config = dict(
    num_hidden_layers=13,
    hidden_size=320,
    num_attention_heads=4,
    num_key_value_heads=4,
    head_dim=64,
    intermediate_size=1280,
    vocab_size=8192,
    hidden_act='squared_relu',
    norm='layernorm',
    norm_place='pre',
    norm_eps=1e-05,
    positions='rope',
    rope_theta=10000.0,
    rope_fraction=0.25,
    qk_norm=False,
    attn_scale=0.125,
    bias='none',
    tie_word_embeddings=False,
    parallel_block=False,
    init='uniform',
    init_std_qkv=0.0266,
    init_std_o=0.00583,
    init_std_up=0.0266,
    init_std_down=0.00261,
    init_mimetic=0.5,
    optimizer='muon_variant',
    learning_rate=0.0131,
    lr_mult_o=1.5,
    beta1=0.95,
    lr_head=0.0156,
    max_grad_norm=1.0,
    warmup_steps=200,
    schedule='wsd',
    decay_fraction=0.628,
    decay_shape='pow',
    final_lr_fraction=0.1,
    batch_tokens=131072,
    max_seq_len=512,
    doc_mask=False,
    train_tokens=674000000,
    max_steps=5143,
    dataset='wikipedia_en',
)
MLP neurons of a small language model. Each row is named by its layer, matrix (up: input weights) and neuron, and shows model dimensions 160-255. Each number is 128 + 32 x the weight over its row's rms, rounded and kept within 0 to 255. Numbers have three digits each.
A block is one neuron, or neurons of one layer that tend to fire together. Before each block is what it responds to, as a language model described it from the Wikipedia text at the highest values.

Responds to: Non-final word pieces that begin a longer word, especially con, int, ext as prefixes and pieces after a capital (con-junction, int-act, V-eter-ans, G-ret-na).
L3.up67:158088109081094117122124164122144165144148112096126148177140120095115110147157106113130101171138100150110112175073169088103207082139210158112175107113133107119117110178142163148153158165122161124077172132171142138108156171152085129133087121142152134144188123092096134148126159151113154116
L3.up206:133106187185137146139100189138129125114122171136111152141127169115090187137139129170184119117095101082093152123162162139111100110129107095128110173106128156140152101083094144117124096175165171067114154108113121118081111177127180086089103105151165138107106121098163130162135126151153093133
L3.up214:125124112154131178130174151141073137159169155113068105157178123148081165129074126160095064131112137091086218084139148154164152114122112122091104084173159153088116087109130112094145158106111178094139087108120086162166113045095136119091120113128150130119054129149120115167048113090134096131
L3.up496:169128181140137166103181097157125151117147099139118148117120134083156117145115141113123166098119049130111102228131153207152141084131154146052112134155108075129099112121157164060099118073122129066133149219074176140102129134118128094124122145089134157146152072151109095118098114160134113105
L3.up560:126059169081095096115083129134057125154135125184095105103137121120119165107126153156084117125068116094140117125110131120115130124130196130113133078162062098117118171113136075135092153138110155166161124110151193073113153106077146105131137117136116141137099170158135112136158109081129095107
L3.up944:110147114095127135150158167193124112091133136106157128094150136095155122209122120118081084101167153193117086124145091124189127097122093127127125087237120045150098163100173114064109179131133097172113129108127059147137127111115100144092159136206149115068122138163126090169118132167143172144
L3.up969:091064132179109090101071138142160146139165100108088114104122120099126107061092050129150140102092098140143139120069145138167182116150094104109088162119167102071062139130112087123127141132122186134167106123096165133111117102177113139127139106117107081049104136125131090087120083133084123140
L3.up1188:123113173118165118100118133140189062106137117047124163140137142134158129102128105142138154125103161118135127164118137135184104130102125209164061153098121147109094159093088159111102156104097154162120114088141095096146133082132136145156098196168173110111085125087124161139156093092115105120

Responds to: Final word-piece completing a multi-token proper name, often a first name or place, as in Ferdin-and, Enric-o, Av-to-ZAZ, St Kild-a.
L3.up96:159151086090151154157162130131169073186108140118117078154159120118159061064146107089111129178098128165129104141146109131128122118131109179115132201223126149172117146104049135122112119149077090155124097141138132100083161127099096114170241154160107112102134193098132141185149100123133130135
L3.up780:165127127168110212159087049118153063147125122151103085136185128163159097139110106090119085143147111135127163101124094095127138087159147143179134139145120188213168124143124151096098134144121107083155124156203132154118135108060125157081145055115125117171100156119133120101106122124131138131
L3.up819:123095178137121178184120095071147059129142089128108119104129178137152091126096108135108158127108144193190128103172130070070164135091131124134170124159117167147138178080151141143101163102154118127166133124188082067135128075168213120091117110131106075104154146086126120139146156093159129155
L3.up949:106172088167118121149081097138110129159094133122123161157078137139180117175034085119142121174091145127122106155132146138120174148168187057185096080135119146121083097146122130122162107150162091185108148165106118143132143115064183146199178171146212151122118119077132056102121156074198147141
L3.up1037:147161188088110088085147099142157133125148113140113129138175118136143162069134087136144192091145187144127122138120130131165177096126100083179164135153113166164158209138057150120113177093180081189064100157152136171113121091137136123187130091141163156140095141121153139128079088049150139164
L3.up1087:122113192165157128102149147142096072167127078132126073196125101040091083128156123096120167192093148151150127170093132056153114140141116147093132152113145179180113109107096140086155060141132138099092139162184085091131095119091090162128200148178178149128098111080133126157161177091126181087
L3.up1116:162159131181140181140158134148194094127173158175130092131106088137071152154146088070109142188126118144143075056070161147100165104159140206123098149106097172153148110117094125150127170146116160147153121121122157132107154146131082133120092105098116130130092096096068120066142164145081201110
L3.up1203:131122100116113198090127153142105097159146080148108131189155065149150137133115078052025140185136115115109146193109119103165141142132146055090130140087190167132139204126092129097158110146152097157018155164147158116104127099064133123130129109151175134146133146123111155164147089114127106140

Responds to: Nouns for results in sports bios and stat tables, like goal after scored his first, innings pitched, season, title, second; also word-completing pieces like W-ork headings.
L3.up50:140163163149166126174108153146171143156143085101101108138214075177115132110191162120065170117149075138153133129145175124105114108147141092097146155157197106110094094072107203131158239148171146094165059128146143152176129145118114074166139072137135093086159084126106143150137163076107121129
L3.up576:158120180171101120170069138123095055126214153164137120102130056137188099160082068086192164148126113158161111112113121120153169134103057104132177174107121142115098124156069170125154159183113149147105104085096139143133121085159100120121126098140117112158127077135157110154184075136144104105
L3.up860:104160101114121111108103155101184064177145083134157091132180106129120131130079100112112167061151070106130152110116117085075143175095116069152169125099120161143150147148155157176166168150155147165151142151137161118193137089129143082094160097172121115050123078133201164128104133099111127078
L3.up1129:099109107106076089134107124078079113142141113150189077086196132154139124117159109091181179050149097136126141078107114140097077147122109125148135101158098136149103110131090148118153175162159105123109124133111143133174159170108084144128106119130157134114173118065094131129127128059080131120
L3.up1155:136081064206143145087119078153107154152166128095122152110158153124094185162068197152158103109077121094131166120100097183151143184116125117128116108096104170143133149133170197105112103126131104134114103138146175125134202114140144070123116109084142102119138108135111041091130135094121070085
L3.up1172:075149170061123145143149154151157104193163142104132128151144087143133107115135135082128165066123129139142113077109125122134145135103160201176104146124126102127131099174095062109142188120134127163162113147153101099192185169147095138139076119135125113104171096167177175175150122100091164110
L3.up1199:047111121166179105112104128105140110105165125121107099080135046166166140127151080055128096126208092126169169121101191084085133188101179114147121117031148089140125097157095131062131146194186147108134142129104148140149156127142123141146083107129084074099146068128104171192162167165097112108
L3.up1236:160147090150099128093115156112134133135078103183145160061125156071181106116182140122117114120150154208169120111162140169163097109094118105122117121147117089139108191130121149156218156116126149161132184101128113146130141168145105152132090107173175137105119136158141111144093113065155162177

Responds to: Final token of nouns for a person's occupation or role, strongest on "player" in "American baseball player" biography headers; also surgeon, archaeologists, adviser, mayor, incumbent.
L6.up158:152143183131095140116107102168134125092085180116169118132157150127162162101189174109105125131167152155084085135125161130138090151135150147104066178119078130132132119084136097069120113137121124148107098151080145103104124085145151174103148181203121106113164096114136164134095147164110119107
L6.up219:107130114110164082116141115120089157128099173141118100112107191160168035125109105128113137132163074124182086134163088133104182103152188154115088161109126109144119129087177151142148094201132081125166151129125140146166145092136115127072157167176133127131166105125176138196146139123175174097
L6.up450:120131149132110128126120111088105144124107152093155083157162114138139137120124108131118167152160102158155133122123137068136139079189123161114153098132130158111119107099143034079112115163196092102153092140118121118171137089136151134133142124189082149144134132132154091123076097116092049131
L6.up650:112091168140151082171112186082127200166123177132131138203185121162165107149132131135093101084110150121112149122109102127124112155122094154136091065155108136121119128127192141128133150127133079158084133171127129098131142086153193150097080123165120098113130099136131179112122084152206152100
L6.up863:134195113135167122201163148173134106090092114104123122139106090132196076126179128092113096092177151119108108094161079145112093149127171138164216092146156199092137149133188128195118178185094096162146064178088131139146082087105132089119103136093110158104161117105152146176107176099191095122
L6.up926:111116159138099109131101093122140181181100180068127165121143145168144063162120185080141118142142124150139132080148168091136137143108105116163082166098110139142140078060125105124115143194069114109143096108091131163129128110212153187103109123120082111075099151122176077139124134117091114110
L6.up1012:066172141143110097160156148107126181070122131119170170174160117163104119095163165048064116121082104092197135113101133147119150130088122188080169138142167130148112061082109096144137155125127094053119089098094088178163158085097134138130172139086221140168095115116157136145147164097122122111
L6.up1154:191137150127148109171109125126130074120142136093143097153128145127099160169188090088135154112106176147123139128132134139117123136080210154186150094123156162126119103134166124139143175106106187157145095151124074157174151091129095124094089150163176115137171122170155078054119123127165141086

Responds to: Main verbs right after a subject, often passive past participles like built, elected, opened, described; also the closing = after an article title.
L4.up7:140152119135132124176154149146087126101136114162097163166094131089084124149100123226106146118088142173127092167150058206130106098098168097115120148185177117066145140140087096147142084108129141165098157111085103136071101086133165173157140146154074118123140107153117092131144150112103140131

Responds to: Mostly "of" joining a title or noun to a following place name (Battle of, Duke of Parma, City of Glasgow), plus mid-word pieces of foreign names like Gre-t-na.
L4.up702:124156133120142171102121102170164117131117179149079135143146120178162084150134186163117149118090120137118120150134120101105147188092120062121090132176084194131178129138100124095108120157184145062108133115156123144103137104093147177142128121120131155083097148153096162113136162121203101124

Responds to: Inner or final subword pieces of foreign and proper names, such as Byz-ant-ine, Port-o, Durg-a; also "two" or "both" after "the" or "of".
L4.up71:149110161142132161108148067121165123131129159100066181132077089158119092219167160139049112175166123133108110147136123102090185141132246147116160129177155126155148070200135129125129135150143110070128113082174108153105134128169189138104139112116178145128108137150128211108163151138152121186

Responds to: Mainly commas after a place name or list item (Washington, D.C.; Newport, Rhode Island; "3rd place, bronze"), and second word pieces after a split initial B or b (Br-ady, Bres-lau, ber-ries).
L3.up81:086154120076094144110120128043172100139123127181150092101118078149159182106075178120145167172093123156124134137124150134147156164075093146135139135160132202099144168153147130184162159111179178150124185129100143157103144137098095148122165160124141085182167123098184125107110089111081110125
L3.up101:144142069101097120122099127094121144112177111164142084175160085131108139142145117110122126155148120178092124119111170065121158133088101111120109088129143167153114120136146119137101154115101136179178120119142126174080162107153093196080047137186136123169179150081153104141148128116179201129
L3.up132:134100131091190150136115153089132080168134167086115140095140100098114139141143108197128132128171107133153039166102167131171117059134191095163104092142113166190126147138160187150084136228154147099111086088139148145100150117168125090116128087124137096140159168166095163102118165156142141170
L3.up134:082129161135119117162132131181159133118150176097138099128121155113103196148134199121125120098110133059104175153079134143139086158152105121162160104117082213091142138124112136210132133103115102103226095150128162143078136133156109132162127104135084152153069120133105094182096146150114174181
L3.up332:099151086146129087141106107128144125069074157174150165170092100170087160146126108159149108120107118182113155051186148149087156105107143191103156144135117149140061121188135135117146182155112122108134141135123115094151137126120122198106167077128124120116093072087137099063142146083170092101
L3.up582:171161096173157073164149132121122125107126128146111104172153104154130146154167094168156113155111050075197202147146122097120132115120095118123126175123200112081085100155123098130093172197099122129146112141128092119109129087168191156144153085156050117147134094048113122125158174094130152107
L3.up1145:197147138091153130136101169203117118088123129154179122093134116123168176099149192189068127131164161129118152046114114162106085123108187168106144150184117154146108115087182134130141099095167173104154137130096157158127108161138103149124105092134137163067129137130130157167105078160071091120
L3.up1182:106082111114162128165123141086128113106158157121190103129147074121142111163147126100089092083164124056126093076170219104123144190071188126091160171118129088127154089141114082191216153145072178062164173101139115153141188094123110148096096159167112109098132153100078112101152102140123121104

Responds to: Mostly a "b" piece inside a word (Queens-b-ridge, dou-b-tless, for-b-idden, Gar-b-age), plus commas and function words in census statistics and tables.
L6.up402:119152181138071132113105127163127125194172099046185100159144149133157158114084111162147111112158127178122106120134106151103137112157172166091122135073156186124148110122103093209121176159150119133117126109113089111129085088191122132051131139142082133064111118116191093119135131140116109127
L6.up565:094127173118153110102133172088117163076168142153129141119146111112129174133084067119149137120144079124151154145120178110162141148151164148082087164092146112104122128109203176130111101153113145113128147192179157128134156097074091118150133139085156163119129134135091194159090146093045112113
L6.up667:122161108150102145109088193119117168136080179125169159187117164094125137113184162198082100177186152133094107155135161079139108109116114062140085123073169101114115160123150096117136120177112184123122158158163135169102114110156124145120162145072099179142137129175133107128124109137150150098
L6.up731:114144141152076150167070089069068113126124159094110144109102132084085101146158123103095137127094146128156100196047129083146088137109145107170050103145121107064196120147127140127138161136091106130113112147115117132099153112096155157114118089189143149110099133081088095127139120119115057127
L6.up751:135125108139158152094117140126141141211133152103128143146085110156123135140137128155131142165158133112142093105143116065142124115155159138109174088099114148140113165124178169184125112150142132150123153102093137142142160159104131158156096092182135130128172139143127163127125108106120161063
L6.up762:135111087116136114153146144110100158089141138169096062090112074106102090165138098129142086196096156103105105125137128100164107168131137128123134130113076136128166149053170162125129140141115119117158142138122115151164125123079097140174131135145159120148184145141151126164117164113075039096
L6.up884:112166103098062114085167113137137162155115156110119154128081120157078147124120140115167161146172146129107072156129126116177091156118141127122170125137103161116130143152186166079141154165093120093127144112189129111118155132116179114126146119133156102188099131147110124141152201129068176112
L6.up1209:146122078210128079114161174136130179158151134160120114161105101100163070171159098145095195114132087093127091130148100085113120140126109132133178136158156160122080153125095120149124181116081152179142134093107094166116125184134114097094044143123083113146117101129135096141094159108114140137

Responds to: Function words just before a place name: "of" after University, Duke or Province, the comma in "City, State", and "to" after moved.
L4.up1065:072165118088176086119178093076142148112126144130100140153122100129139159146106076150112104126113142191185104125091154058140155113154107123117148154139121119137186182150136134105083145147094117103091090114180088173096108118168183072124113143138121201089144111131095152147107077087143126117

Responds to: Non-final word pieces inside longer words, mainly "ant" in Byzantine, guaranteed, Santa, plus prefixes like con-, int-, inc- before their continuation.
L6.up13:104095205160116148148158204082108120110182092163104134109131147131146179132105106114162133089130165204070166181152148139050177147136115141119118102161080164135126130155150123162134183146114116122095126155092075104143142135141123083096092102077120154131139131160188133064099121153065120151
L6.up120:139149124118117084140138122121114072149107167160136113099128123110101165137146161093092129096167127166122165129166157100147115088143120125142139181098109141138144073109140149130137140097072138136120170088082180175139140129116073085158170094164093115138136093120143115134196087128160125149
L6.up249:122154114166133120087140141114071140127119173132072154131110117116126162120164139120123114145106148115169058213153142154188136111142045105154174168139121112124113111130135088110166152146067150111143109178158115107186163055142159168162173173176130090131151126142136091072107133143165134154
L6.up393:116177208115110128137163122074160113106146172038143112152156152182171099129121137114119115121168149114129105142078121126119104138152121091164085153162200114177123144082159139124126175120130100130136113184184115078176143156103088123154125143168150128139183092105151098115078056114116136114
L6.up460:149152127107137167155105087122149138125098143183131130150153153147100083156163138104101108065127136173099099128141154096140142129136161131167102088117138112126086126099149143131137163111127081073215012118117177122135125086127078151132127140108120099058097091175153073110135123067118048107
L6.up641:041148123094091117129168147154059150110141152091096153116105167106158169122067129133088135162109134132161142120090188104179145116116095108156122068123104100097149103160127136100140123124108128132171138155047155094135150090091117136137122146191167143142132138104116107159078088118119095118
L6.up995:120136086164125116104157162149140149083152185085135140117178108084138079146093101076127130098087137138115067167128097143097105097122141172131112104129174162188121145121100127103086100150158108131105096178126096143157172150039131167146128073158102132130114065122151166120101148158117163168
L6.up1068:129165168167064119112168085133171059123112124093148117154139205105098146139134132140130070149155145124064144159120180139136109161135144173153193160110124133129095120137148155137124105100130125131102135148091101161157138120202134133159146096142130058097136108104146120156127129154157181119

Responds to: Word pieces that continue a word after its first one or two letters, often in names and foreign words: El-us-ive, E-ss-ential, Vir-gin-ia, Al-ger.
L4.up469:180106116142125141084126164149108099133090111122161126128194144117177151168172095054145170147140140092167078110070142142111217079131177046132214151118145128134109118184154138143182094141148137149092084101126094105178074065103145157160111120169124146134124105116108056137130169177117167091

Responds to: Word-piece endings or middle pieces inside foreign proper names and words, mostly German, Romanian or Polish, such as Darmst-ad-t, Alexand-ru, Scu-ola.
L6.up122:125075099187122175106163088141151095130086086068097090122183164101107081134043112114098157141105135118168129079137099133118080096119131132125190138144114162187146130147067139136103143109072122154030137145157105160130130170125099125125154085138127128115138124132109170080134079155096163165
L6.up432:088116134131116190072085101181146081176038151184095102133106141142139080103163156112141152151083120173170113079106141106095137145126148144172152167142113104122130131116095080105145125129112136121105101089124106126110122116161120124169081139116163125092110159138141108123100131143105147092
L6.up464:132106089160098175136118122185136121097042145167085106184140106159144140107092171087110152132091143117167112117097143158100161163092126075074141114119116127137167102157132150113123152108126162181155097094159089134113123095159186137171149111152104141058122111132156126152097125124135151132
L6.up514:163126133133104123138110126146151050149111124155064128191079098133135124070093152102163188103128130168134086163176119131123186186122218092101147125167103139154079103171091108053128131104158175106082083131121061102180163124093142127134204102139154135132105087139168104117156091144104076144
L6.up779:116123146124136166213122089119119122137130102159076116171134140152114098102126190118164201096121081130116106166175156174140171122100153121129098135183156061186095148134067155129117122114120149174170133158083140101092112135114158165124161115150100108083176093129166175111117187179106126103
L6.up791:078083065100121118107125105145124126095093107122143060095147100107155096153133151111130139156063128145111121163139107123139122126102178136163128110144077151162130125133108136157117129181132078107123179113117144139169180093111086118174129158169139154099114179166117128127177086087129147142
L6.up822:100143148166099153136175148081095080147065071138171117117151098081137145107114174128161129124105084083184115140177107097173149118159117124160110128137196127136137129114078077137153156081087171094122141170148122143127137112138170162103138123125098117091175106056115193133089056174056170125
L6.up1059:151156176175072147115133053168177132176094124031096178154110140077130123099164100109132116144116123124187100160139109179068133171128147145150110122168104127145121139174058117174147121126184114145063102109139161099126083107197088120182140128130179117120132229135149131135075149211105134102

Responds to: Final word pieces that finish role or occupation nouns split into subwords, such as analy-st, goalt-ender, surge-on, hench-men, song-writer; also other compound endings like look-out, footw-ear.
L4.up305:078138168133101102123055097096135146063135157108072129095105105101127125099127143147122129112162118137149141142185157046151131176159104121140148182165108115137093082108083106095115137164137169123144087146097111134151157125157147174123119121165159131135081116121155135143142090126109120069

Responds to: Tokens just before a larger place name is given, such as the comma in Waverly, Ohio, of in state of, or compass words like South, northern, southeast; also long in size measurements.
L6.up214:172076145085167122151162123166127114100129108168175116092168121150099128174079152142144134141086140128183112145166145118155107150127163188142141120170157088086102112109135089152105108137142169175071140090170063155117176126145138183108102078125161159118157193179107092101180124097098081141
L6.up286:111142106071076100137170087131101143071123121169129126100125152178125147101155129064106116139147077098109166127090152130112153128115153126150129092116139139156209182116196107110143165112120131175094195117124144134138072066139117118100166065022107140182162113123166053202125136166093154146
L6.up538:108173097149127177125096110082119111148103125104155248197119140124187157194144133086109114109103111103217081127077075069108133086133129146141096148116150191118123135165136165172167157117078137119097117098118104201075143112128123137120086094167197132090122143153135116099129164193189114139
L6.up558:123099116121158088137142079158121139077117136083089150111068139134118063196119149168149129116096154158171189141065158097122081065112106139133177107157116166118057174158134173134159190078152082144055150146106121186133070111141144091097090076073142158116159117083151094120120155139174130071
L6.up580:139157153107148132080111094174099146176132074170114189139142094122076129123089108151129117125128110121126069143127127165076061168083109081191146105117131136157123133160129142151129160170079148101157149086090130171074114208144110094139075102091180127121078164106125152098115104096126103129
L6.up785:099169120131143103105150171124147158156142195094118138106152141140084146162131128090101159120151182118125165120103138112153100112136139183190176079139131142156141119179129138077109163097074113160141097197054084130111161083168140146144135115120090150128091207103151093118141117095144151072
L6.up892:105084131154150114057198104084113146082169151069101175105150155138176028126129156104148141129147136145146205111142183143117121152164158201108173101103074154138089139113154128172190141164152162152132138174150168133109130144167176086177103095101101136156122160061140118162154113095085188149
L6.up1133:108142146076111103144091091102155144130086107104098145113095161115119149147139057108105062112117184170189071088139159154144104129118127114153162143131188159100120169199116144098137138166141111114121126122133093108179097089147111178111086106154156155117171072087148168132119088115033133145

Responds to: Word-piece tokens in the middle of a split word, mostly foreign proper names in sports scores and lists, such as Fer-enc-város, Ál-v-arez, F-uj-isaki.
L6.up159:121148171072113103186153109149095122108120141180132165173118102142157142210148137143119125147116159161138129129121134099151057191159100137125097099097147090054095115132169110091209143095125158100094147141100114143160170093170097215123132158126100170093117098110077150128228141116060151182
L6.up179:183113169149153193099160101129122128082079112119128139131131138107220130132119094149111117145140146107177151154163143127129109154135138139135154160089118128093120114155153120131162154120136125128148101109116105114117127123122134088166105123121131173124123095095068162110098103117115167092
L6.up244:123110101080114120137155111118142091168101122085102060176064196141164132134115124086182121094094162084130136169168125120105159108094149132089084163145175150158100180111139136116218103119072170142094130087169115143187166089174139147120112093127120150142082134091121119120083161147115083150
L6.up556:115198104159086119119147110119098111137092150127164099153121113110087118056165089142118170093089174155175113169107091120169179165133132123155133118142135149075083172183057167064193165104112135076138160131075152115127180087044111124138159163163119162108176121087152087118140138106115115164
L6.up681:098155147154177089114116103160062126168136138131108138141069131140159098085128164098093112128137087143188103042150105117126107133166097083070135154104078166089126156147164126103149093102197085144096107134130118130135109068122108145112152119114107117092165105102115061140107060114142122133
L6.up755:130148102171191077150153146141157125170133154157080135120100130121080163133133139177129195088114151068130105098149153107127144089117152074131139117125118115077110168109114110113122129118179138096159120099101145121155115127140147059075132187126065146126152136122088147212142139121172138175
L6.up980:198166184172146130081161119125120095115115156121173213137118127091150187164132133120149126072195105102147105117144121082172126153112112104133191136140143114104131160177155121079130092112078124143112091107113099162169151105153124171167135120136096178127133162127063074178094150112118134129
L6.up1138:144110088119206098087138109129101164198114153110128131111117130091096073081099093125171105132174134145070107100104103113138151084136137142179165092119194127205083154089203111157164141193139124203085124086119169123171098099172062114172097060173143123115156128072152098171133156096119169132

Responds to: Forms of "be" (was, is, were, been) right after a sentence's subject noun phrase, e.g. "the median income was", "It was designed".
L6.up26:127136143143165069171130124162139133149120130135096078163131127087142139153125144087123106105099209137061077187097093155118160164131131123141149133145084143105148090180117097183076120098162189135109125163109131111113121143084138130151173132146124091157114150082153119152072087129116117181
L6.up331:083121187147123090086095159138099124107154119120101122159159133156112125131146122119114141105182134207120149093085097116095095097134147120143133121099132120084123147077185135125137126084146102104088118085084097177120144140144121167117189173076106142170131147152157074137095164115105137145
L6.up710:123130164132131114176160147148111124145170163133096140174165131147144161167171135126135136135099185097160074102145146119132094184109139149144120093145108143104073147138134100156124093104115136123169172207076098130135109100098161112176153153113100124153128092139155116124124175168125104155
L6.up806:170205176099114070087118135195121081110166160112121147121127106115114138158156153159134130090117127162179132133101136094097156142125152123156120148162081060108146137157130160092129056173225088122044127111146106098134159077136104156104155119099092146154148154151143061113117152135104160162
L6.up1073:086097129100054069095104122162095145094101104125098125129139104147112158184184152142139056142163140123110121093171124102142114175128116078097123129133151099073140140080120131122112195189155140122177162141065124091096124120120113221153140176145130131124155141121205120140120173125170111121
L6.up1090:144156136136075171177141152135121115124143099142081117184061136143090116125129142202113136069098106135154195128130083127143160149115133106185205139169156117140111182106155157136140102143136151122069122077125120122129053169121109169155135141088128107126109079101138101094070170141069111052
L6.up1182:084140119078147182152123162171141094138129138138105093167129169073166129165136085145091092115101093191101207104079079115119170161120114098168121183129096052115170123201165146107077143121165157076137144104140184128121140164130145143141175089172130175118097111058136111117137172145127079085
L6.up1211:051153118092179108126109076144120084091118181158100154083108127143152150134142156079166130162123114158134111122196090156187091086149131132189156081200135117096142096081142077192103105128164123089129215130091138137147093138116121139131123169157097131104182142110132142129096138108137130098

Responds to: The second subword of a capitalized proper name split after its first letter, such as E-ud-ocia, H-els-inki, C-ly-de, often in tables.
L3.up94:128086123141098093118138129137165136178103151149149136135144146075156151124125123046157132158087119149110094104129174137155170128097163151149133094177179071117144131133080129093143205157070119182135135118148127085117054106121104043152078129078149094149116093123116111100146186101123185114
L3.up121:112199117097118148140122145135161132114164143097160192129104110128168128158115174119117174093091179074151119100104100190129100139089198112133158135138164119176176155143175165116070157131130097088118156145101137206136143133137161116180109075135079176124104172098127135192161078130163130150
L3.up237:146152095134114174066180141171167152111136097101124126093133079109176128165147093098096095089159098186102170081145117151124138093113099108133139156154114153149184130158146131168063170123036146161124100113134141096147129150113084144144144130082150106176100150108132127102085111135093153125
L3.up268:155122147112159173071169117216151136172095165199112214138086126127108145095122091128141173166123112138150057131093130207107088128129109157122142133142157131165105152160103110133128152109073124086094070115145123124138151162075100177159089099113188170234064124161108162090143178135137157113
L3.up327:139183153118130148147163129191143172068172179139154143143092136127148146142129180111097196135131136098142162121153166179174141135113149079134093120136093064146159153196103110156131159171094123103125136051064137138088163125177105071128158161166138173150128174164144145146154139142131155144
L3.up434:142098085177109221077127146139128146102114195176106158153121175099138151158123102088152137180160111078136079101121181110112177095122115105135161116145122090152135154140076146119101096195087174157109091078130190118154140166100120109148166166122138119138136170109136110102143131081092127126
L3.up1023:090114108089215118117122098161113119136149097154191163187089173119132175104098104123183136145086127175053154111129133174107096128146141137193171078102129122107090147151163170103086163147121174048141128086117102093109127082138058153203119124093154131105115120058110170078154184160125149132
L3.up1216:124167094136164121152150043136113132155143163128107175152106122102148187112072173120130159143115082178136129124148143108172128095154148087119119119149177128107126136138211172131101144149040122090123106095086133115113122090042132137135153127126110190126117181159164112074135107128146155140